config = dict(
    num_key_value_heads=8,
    intermediate_size=768,
    qk_norm=False,
    init='normal',
    schedule='wsd',
    batch_tokens=[65536, 131072, 196608],
)
MLP neurons of a small language model. Each row is named by its layer, matrix (up: input weights) and neuron, and shows model dimensions 128-255. Each number is 128 + 32 x the weight over its row's rms, rounded and kept within 0 to 255. Numbers have three digits each.
A block is one neuron, or neurons of one layer that tend to fire together. Before each block is what it responds to, as a language model described it from the Wikipedia text at the highest values.

Description: Quantity-phrase "of"
L2.up100:102150189142202133201113136125065177144104095134158064158102126106112032139058098159152083117113097130101140184145114104157140121154186115116151143112160120122124121158132135114143184191127142101123112038057096100176127159152133142133181156152084132112094067132106166158087117147148151158163152115163140136108115152150118159148134153167145125112185130179068124184119070098128092107136
L2.up156:103155156103189158102144113141147116184134202116091114137124093142185090118067137123083087159135146137181166163109124112080092117126168141170143074066124104129122136128098088119155151149140130099133147090086158122174160124121155084135137100048138101123149067147070081139111118083125172157140110121079116131094106094189149141078094105066112125118147153165169090101148140152168072154126
L2.up159:099064129150134106156080131069128147098098124178135172138167127176077141089142104155162103152142196129102115107107072132130099186139172145135112139135128122106105123104158132115069138151097080128133091134131159120113159115095121084070160108131083139114124118078172126119142113095152128128118155159107058097207125173117130121162120163188159176137158192183164190121126158144139140139082
L2.up267:132132140177107129164101159141157139151117173085187140090200114074145126130172119112154067115135148161172103084106097132173092134087175146126139090167144107160127126179135142133127085187191144105124141170121163128071110121122097070091160107094151165097121099129106169111108142132141185170157133090169105118104151109098114129171106139189200094124165109149132131090141123143116142105096
L2.up278:125149146108077134158108179151158184138120130107140152115141141082173096088111091118097109126161138162136127087141100121130170110102100155154153136089172176116104115108123119106143102101088129146141105109128098122181101131111118061148123111203134152135171100096141164214106162134148158144165111120108156121115176067159092187155096121115061106061147118093128120124186132128130108187192
L2.up315:085179139100113080144102144164127155079138128091149167106149079148147117064119122129163039140151209163130133168177146151127125147136116116113118104161215146148135095107086143143162135181139131091127121108098128156124110116090120064156132161117090152167141136148155138084101121121179117124069108108167093111114114191139105150185127111159127079154134150176143095114131170126129193096130
L2.up412:148086123118128101127122122120154101120121163111138072134092078175199150115066112114157081037161159151149150113075099098104123138117199155156186173061140121186102169158149119118140163143099079138150122119097108089179118134110097111177107091179158140073102155123074178111112158081096159140148113144063122107157120133139131161182159149112071121150134147152122142199127125099127163173156
L2.up427:118166122134123115156101132123151090098117090118221060105160060132196107167198117080148101123118165111156182166139109123156085111133147140120141131057133129137146143178152097112052100098112138144109114165133120150140062094139149154134145134131104156191090163118073174148145123151131152129161113172088142115236190122140126175103097098155165123078125157095087102101093091166161110118098
L2.up435:100129150138096085166109080131153186148121165122168192161130136073135152161078089133105149096082160164183135121136086098141114112083132168125103190040126130155127087155107148185169108058134096116130170156132175167108125115163122098137136145141117162115124092170126125145134172108153168125047161069197070161147124164180158152144141146159116127126168150150109130150170078108137177180173
L2.up561:144142137091124104139041137162099141169074144116128114117148147164120156199095141112160155119106120155164107128059193126141146155117183140138151133084103118148121158109204143095089131120158131120120166080103109081150151196169104072121100088149113115136106141175142152112086099123083073113106107191141144095159113135130123082114116120138062140093119214167114160134114123121082173127136
L2.up587:177149133148183131110103149095133194120165102153146095114143096195117091098129118163119147113165190166162102104168171111160099112158129129183185126129114124164140130114144140092094146116120108093188120112138117175132162102096125125125197107137116115147122144164160067178068136127152088176076140151145101125112200099111106113140119143138135125122135171172124172129102077187136142134144
L2.up641:101119123147142148161120176120113135072108142146128139169146093152152103129090140141081137059089153115047137164162112116171135098089118169114147136196117102152122128158110125121130152143118117096203183105099127104132159215100103151117126133151111135124172151162134076097097130194192146097102125148099110178142119126109123161178136137160135085095126147110066143116070096133106150103099
L2.up688:154187099156153154134147155087126074124105125145135087126118145157091167185186130101123108160155090179159100152113134089112151130106102119091140150144098122166146090142131090103129128119120098154147109116098117103125115114137110183118156116118095142166167092169097214216105108170121151171039130117121171115099188153195142114127109110066108165172155094136104185177125183115112126150219
L2.up714:112167107175133159117157148168102119130151133159123126103068085141127105092097118175169130087170150118145073132086073088132188076102054138130183150156133050130106116128116171124182136165083116129151193113129112110212187226121114126132140091078138114125154155118141182116106190136198099174066128082120158118080094118138129175150115137125119223134186179110201099179086139121096106147127
L2.up746:135077133169128142149116137140104146142186138096170118161103155162153173144129114098090131170170122151111160122140090076040138143115135123163068128194147081165117115148142097152172148176172087118110172102159118148154167071083099175118135112128171135107143165097140136111142124206165198114144097148151107050091174060141084114200154105045097149139121144108151122163141120159150043120128
L2.up748:089107160149206078134118177121038179143076114175132121147137176128168107165092143073166133140095129157126116162109119107131118134126142186167116133132161107192131107131117114118118182159153100087120085042088118126192152135163113136145142148121117128139080126133108103094061165124156085174153174112109108115167094172168160119170097110112114114123169151116111116181119100140155116147122

Description: Word-completing suffix pieces
L9.up430:119092145130085128065104149156140131154103153136126120194123091122186063112083175097171099133073117163116127095087156127068099111104110199175133183146172155112145099105152138126181132120176149132081158093113139107093121136133113126094082164111097147130166106093091114111112087114154146144139162119135102149170100165197131122054130131120130221114099062132172121035134145131142123181190

Description: Verb-bound prepositions
L9.up383:173127147138137075126131135166119124129130114204088080172140024136134115126127137139087140106100173124121105145113051124108116113147159109108086080116129118122108152122163151133139105112174157128137148130134161157139120136125181127110096124118030112139095149093106119118138135084081173181142121076108059104120188092152158171123061143111115163129185135169109064104104129050166134135129

Description: Mid-word piece after prefix
L2.up39:134094120116125127141116104115170121159083112186080099162092110141109104205144120187117102099127126196122126166137151119203068118079161123102147160152183126097155108106192121117132105133144154165092152135113068141129133119170105161153147065122140114137108122151115184096148104138106109171150161119128077114075119149165146176091090143100143228118154089133100169141146137117119182084107
L2.up68:199090095155063148165109169135104122134138101163147153160098196137107154144109124113134097086097153157173190159170174173147072085097130132152122124151111192120088144105103116139119126074097141112095059180150178121104073121115100149121145151113117101107184107129103157136087147093090137124114125072140066128143150143104135184082083146075096148156147110094140138066188108141123105075153
L2.up77:105130124096089138094138165082149090099121094119065160133097200092115151121155099142101142151126175118142080098201154120149139120106134183105181109126155113054136096136139065125154174126140089154119102128140139153108090158070158138095141121124122098169127124103130128104151123128062085119168121153163163129121128156150178137130109137105097144102136086153145151098130152103117174071171
L2.up108:089073017183153078123116119171144096152145091187120135098132143102134139162132114150119169075149100159138159151155075189068096133154103072093159116140080165109201139153131150114095120111074124134146098093129063147081082075092108146169145074140139124141121169093124142159121152124105133102061147179109070110134121075121128176097111189100120152109131094089148159126095122097115130162110
L2.up239:120098132161094049157048136135163094141079087174119113144160113154092098139143138086145143110118072134092111133180118158157159112111096130115125128115126127095153141157216152163162173094120167129106122131136121142143143184136105128152152097142175149136135169194112154154164132120109096147158145140244173038112108116137133093107102135107114162110184134167179190135158099121058136108071
L2.up243:152146074111107084098112128106139089120178079161109107098110162129121157142154068103170112128162154192114107082148176174080109037103133124106114143132138114086133124053104150136088168060108130083123117186085171106156185109076129169143201115138128093167111105134079161167096107160081123130077105134171133132063174077113048163131074140126099181073154081102185144126165107090119134084134
L2.up295:050166108096146110145133149162072131122074088144161130096164108142169103085108131116152134071110107137057122125157140108132142102177099145120135149121154124162132158139114123150091194075127150117116134090101141116144151116110085170077135112148124126133083120150162093132132103143103126148151160177194141068122106110176160161106058059168136176139187063158183143091120113117109102112106
L2.up307:192127113087130110171103146131111135128151175109111162136093231152131141134140175138150114142149145125074073153119091157085149098083125118091129106128116105101147053100093165151093099118054127118118108136143138145125169122125219106180130134181054151170149154167136116177116085148118149151107034135075148193148146140108100135125084110157083126104120123088142122129101114157111088165198
L2.up363:213171176117128176149135134133145129128127094068181079110034135164141157142173096141109112065118117157110079128149149088101126147169122155129113165125168120128112120129170122166124161164106132108106127153144176130145110111126165128176056147139108188143096181136122120122064073177073083174137194105141152081130124131187150194094124148133080129149154122126118122120183151149049042106133
L2.up471:195182166067115112178110175107101109132082092144103082172187125144125120128113106069151130114067128141115090193155147143120126120169141136070163218156118113139214097137158128139202135139106158121118119102151146116103152129124130140147133147161166099152128142067134106119135136129128130138144123177109110162129106124087096069086137149084098072079121098120112147144064163139124186145085
L2.up487:129153133151118117135162113175152052085129070108113047142158067151144140060138107125139106108152083156098146194203165127106145124080171141110061085202129117103075146135159127127158158162117159023102143134126164154111131095111142221077118189167124134079133161133152153070143115128150105212140110179168091122128152121124148144138121085111128188115153158097157166133105111114109057124104
L2.up489:146117145117119141052091155114175089144144123122068124187112135163069191226145132135089096133109138154137135158111146134127095137074130186168160152144110123085079074097086187078120150172107155121079104176139114158136118196095119124128119145189125102175155165087095175141149105139072124158107158093044083147125153113183135146108115061160124096076127132119117156121119134118150115107137
L2.up507:137116132119161132074073179135138160179144127098174142137108065135138077104116075157169118056064160110112116116202161137155137133111066140182184153109134135103172137097121118137120119123188187169157107105159143128156122109103076128111128155114109081086170218179110136107188128180183134115126115143111141029094132121134132108136108143091135150090114075098132177037136152097102139133151
L2.up545:127148145152108179128111118108167137140187155163113107057114133113149143123103077116134134148168126132126173112126141091139127105108121152128187159085143163100194102125115083129130123062131108176088077150151117177093084101085119067100150197109110129152157096183139106120114149125116078122065214151125132170186139172102085138144070154100147142113203110107168078109171111148131162116099
L2.up740:198143123119130108144081127084109153127125086144077115165113113175045144142170084148106163158190082144180112170141131119145077087131135119115094150095096172115158147088134085195119089103060059114112122135095150145161178087084148122084096193155132139181144156158110140137113126157107090152157151132102130106128173118123111108079138069142139045113207106136082144141126159122121137183171
L2.up751:129131181113144162062121090154154137089144084046093135081140088072177091102132099105056139093136166166182132139149057139129171110131091118127149061086119156124147148133156182179127138130142114139098106152124088198097093180102173100133153173166103149124113075113076129154137135181113122196142100068161147135183144107119146107057089153137138168157167123125158036132146145138141150085151

Description: Adjective-forming suffixes
L5.up87:086170167149127168165143131138087162106041117161082158125174112101093118166049069110123090190181091197138095032149124111147098176142184151171105123101112182122126130117147146196150111110102129077130100142101090091151125138181170087055123151136153096140111107167084110169104129089123165122085111128140169157142117148115155095155099111133114087133158090164151131178177127103079116060130
L5.up195:082183140153129109183150098153130136102126129157101189106142104091147139126100143071093132166125130145161138121079119117077107138054143146171100119091136158198135108136157091091182131149153072153095102154087127146144104151117151073114148165086208135115147118218133079111129182076132120134122181070180089127157097184118122162112118133075132141096126130117196106155153155145109112150149
L5.up381:085165133168090131152110082178104130146129143151129166158123139060104153134152108123108086116094158170162116109109094068097114123148158107139140156113120104138117149145101126110137124148089117158145168101085109143067165139201095141108129163097157082164100130064084124189148121124103197154172185098075170169101072128178144084155161103139080162109075126138177140085102147141104116147132
L5.up657:104130177119142123064135098120123172126142157123130123133113084143139108126075106103099161236099129169130093132136126030113098184098106169115139165105128152137159122085111121191153157113129159144110121218113123164148131142157114098068211111145088140127147105158115051128113127054089131176081088152157157091122153164167079129134115107051117093119083132180131116095151197121188105157149

Description: Word-completing suffix pieces
L2.up101:112069129069139145170126094195069130126142146088116171101128139173106127113136148119149095146075100118148138124099117109122059197105188104134093168054121120156140190142153134142097101170082093123112129148107165110070089144141151175089114085151145186064118160147182088125188099166110158097117139121108138090086095142134192171119127114151163096205185174159115119221104126140169176124137
L2.up111:138082093164139143116121181176086096142086115132085112115127096199153142132092112139169111130133172126178132124136131162137100125139143123137098194159103148103149096174094158167104141157084133138173132079168143200136076124106139146118111059121052166094159137141169133136167112136118181169120089129098099157112118107135183161119174156075128115098182173121156075133072096182104112145146
L2.up173:120096111177166100124117086124069148117101179061131087075126161083160101122040122171139145168160134106167114183137165092117120092150153172167108178135123130142096118061161153161109162128130073156114133143097105073146121149114115143167096220159150108092092122182120144170159151119167088135059177135135166092146165144146170083128176169067139092116145167127155091107175117186055086156126
L2.up189:148145183185139087171077194168107093176070137150163131149096090102180091123075092143125137101116114164159137153129128103171117091137160158136087177189134170172134073121073157103159150105079076136169139079139065105157092093118117163141119136178065143079101073138137157156103137169147081159114169139172120090146163159082146158120152089126152095093129189148136106158086130123152125167127
L2.up199:153062075190162087115148106155094113130146137139104093167096137174079150079127172149146099080119167127184157163173119181133086097116086101103155125079073178150135134136165136151143128142136151144133098156076120123147141139147103107137133052115092167107154086130090198118203164122127138159073115144129048135099145118149120126083154162101102089126166096145176098065130153169133077131126
L2.up201:123134122207097107099112159130103083163117114180167160140137093195120149128090146127156097128188136105076129104154138151088081194152175136126158142179138093130137120133138125111077141132116117136155086097114138164113190092143130135122122127091117130126128102143051125100146101110175137163136065122169143167123116111175079128101178120112137154125125119066137148131055124148116119086130
L2.up202:122100143165143139119138158112121103171116125102114154140141143126066167154090115074132153153083143122126058162128187111114173131124120119114127104108185133129154099159156176193137091166136130160103133100156153111078175111157124100148118037106088148161120194153128138137124160081111074172129093100138090108123165089151153155116136141104137106165102126166210070132065137114157080196143
L2.up245:134076135114131092106095180169116152118067123103138152087080139178106126095088115103107108094084169135117140097112142117131072135141125123193150119120116163127140133103140125156086137140164177137155084166092129170154051160133180169143129133153097159059126093124112094142156162189106208201144146099087167181156097088093140100185139154087130167160105145124134175137137116123106126116171
L2.up258:149141133107174096123153128120106160171095110016097177143101124136166120102157144149064126152044105197145166162131077097191118149090108086104136133174186074140113151160128147151170171133151132141184125085166135059089128139055127087111119122156055131142133160083144158190138112118164179142150082098091119154157083103092105157168135100127119101145063189163124156165127098140127120131143
L2.up465:151136130105143043163158159118095118117081097178116120216160181106186147112080110069065167138099098162101129150130153078152058169079147085143116186087134115107153133102143157062091129130086143154091149098059120158125073119116116143171090123097138118166147085095104092181146158108098101126131136119121089122191133156098138102094222140119078137142179079138171146146111148150160124143105
L2.up499:120110090197190127110105101151120158133104089198114161091134093136184125136129139138153183073115086129131121126113093147144070131146168110186145119126172097166120128124068093147114109089130127135193151162109124117143153148138147127154129113107145109026144101100143095160112122185127157154147098115098184160129147145123180141134175079124104100108143186148100182122093131195078088144135
L2.up521:122152116144108172153177168109120164149154148120112115120195115157104139125082085066133158133088145179085135133113122117154118100124178192185147107176166112145167102174133130126137168152139094161183176180101101147144092100130105125144156082193079157131115146123225107076191127120102121169173120123106136148127098119082128151120180155134136102113134166145105132121068159127113143122093
L2.up538:080124163102107112111132116136110128181158150114082118146092082089073167188146131132128119180104114144197138190092148138178191122108116088146152142136127119163177075171154171073107081144082132155146108128098124104086102139184124093158086064106125135152132042125127186106144122118152127151078116150182155205153145126144144160164112063146139105163089105135123075128142074177141069136115
L2.up716:126133130076164104135107150122165106169110110127081112161141111168165159141096097079129079110111157118108182104100138102144087133091141131130159175136101093126190163110077145102191129146183109159156121123093098088109129136146105105094109080148150166107174093154164138164109139137167175206104189161162122163073119157107116177148128190130189126127078131186122119136095102141092120086126
L2.up728:061181061131126145113051127229109092109082135122122126110139118132161110148145148060166099132098116091047154107115135093146053158124234113133124125129121091080149126179113153127129168143089164092126155140091121194032118135134162150161090188133105111127157080113091096087110124133145124181116107074112082119139122167160097112147164139109148136081149087099165126100098142150144122077149
L2.up766:162147162171059137120122119145158184166097118149120160175130160062094104089090168154085137109104130151136058159167136156077112164166135118164145113123087075185182149146157137151147123061127145131164147060126145072140140098139156109094161152123133107131150104091136114121153153147109141172074100123115129157133140128195124107099150116103152133123143225171187140130100136103122194151153

Description: Mid-word fragment continuation
L9.up720:149194143156118125113066127161154133108147112125119115125169108129115108139052139109125151191133131177203101167155122120121158166143070188082192148163071158070168145146131092097189177172132136171094138136103158154112105119103141144125169113122095137101090143165098115115134114126120076129164158038113125108100099145148118112088099126157139141143132168117156130124144096179186120118113

Description: Title-linking "of"
L5.up150:115096102107096140093101147095146108101112132083168107148183133103139148156139129101089165157119135138174086074145097103081154090153152163133085123150137148172179078133147132181084149183115128145052166088088172152165101125171083176161095103190142078174161096136130158158103103112107096137126125114172111132147154194137085122135153177168104105100153130144138044095082153142158086115142
L5.up434:115169118208099045103079138137158148141157140164070188146111053137135128118163107112100118132133110145158084136147135076159124066152160074121120127164152115137158079131130097142151156195106122194109110139101105180166173101151088124121078085096155109115112097146178105071127154110153129141117110060110093122127160187111074126173111140156097083158176135158158151097117164137107076146194
L5.up552:116104135141145085133196131077108166107120167053179134131148126152102173150147128144180159106085090115146125128094150111129095157110179084164124100049106142146112096114092107070100120169125186136137136102166104121147126175104116146039029095094096211143102155166161151119092101106148184084135146182133099126107115133144103103114105141163181126133147137110163082109131161102140101193115
L5.up570:106129140121139126124119158143113169170127128107179163134156132132133172123051111093127158117074131148158135092170097110099155118110139135175111132138111141170106091130107094195097153129141086171080073118104136180156095138093176155142144145135131150163151127141154187103129128077074068121158088130132161105128137203149158136158127142188086096127088130111114117133126107132081100159104

Description: Mid-word fragments after prefixes
L5.up111:102082118158133184134131104148136136118138158074106091096146133064104109093125086093119092132177187089108105034137137102074060128131177132130175128129177193183103148110160124125086170095151100135123135128103126112129197061139171187148115168181156204129132098159140166084163143093186155205152110105130129155147120227123151119107077151142088150129116107167136129109157141155151097178153
L5.up287:149130106106169099075107142164104082077096091119075115157201110151091135200157167147138080040126125119143138180130108109176122109087163187135130093120111173110132122120112114085100108105122150141124126115124134182103065142136108127122131113141105125155139132145079104181115084114139106142099107155134139147070148151199164137095126119134154134100130143172150175119126055090079116135137
L5.up522:171097111125142179090107167116178111123123122132100152132097119122096112105126086124166133114136123132112152144157079089115093058122128158121124125128150178106138143162103184120099200150128181066050124130155090142152126160068143130087095095176143134150157154134147101159108116134082080111111104137117122155126194132144156156138114212110089165109145146137122124104114109154163197141203
L5.up653:137137087109106086049089165106163110096172134129103127168155159133069109142169138114121085092136150180133103129146108175122098115116168161089085133119128152175130128142162183115118113113092133074063145104140129148134116141141110163100174152127104124133136122083111099139132043065107097190121081165083158167150114108089111170128102186116139152101204125154115138169073155086165134113146

Description: Partitive "of" after nouns
L5.up429:109090123161112087104117167089109143125200076114064106105158164085103217133113121127103105083134161122093173107127101153127139117130118139150191115069144140108141106132158174178083140177128134145111156131122145121151066138128089146120119071137191168179116093072164124152106173155084135121144146153144129183142200109130070134164121113105204126179154094126091111183078170069161191114134
L5.up496:201094138102155128110164136132118127169131143151105151095093152123117141128159085133147127112139041145097133103068137164142159071173158183195111109137190116165102147121086145111132151169138131107110121138168117035163137216108171200126155130139141105164107153108125055156135128121096145123094132103140117084108163167123196083151089119122130160161103106196115129128157070141099142129048
L5.up590:097103124228096110103151155111162113147070108161140139149160144126104167159067098132084103082108176095074174104111115156105146169091134132120190107148140135127080104166141113147156164189151116127105118128153124132161186175138158144120145120153081090173101133149107096115151109084107141162170150105128107154174160204049121135117144107043085104130171126112133112113122090111129164106141
L5.up740:098069149110177136127103173136083205105160097155111133140112150162129100124098114144122120105148158090081169137088100116127106110164156093198129100175171153174116162143096174176130145150055099087125106115156154119171162163103093119051129139108136142121157131130083054170154138146077145124146136150133182068161183192097121110130110149162043123116123179109083169122123145149143138099112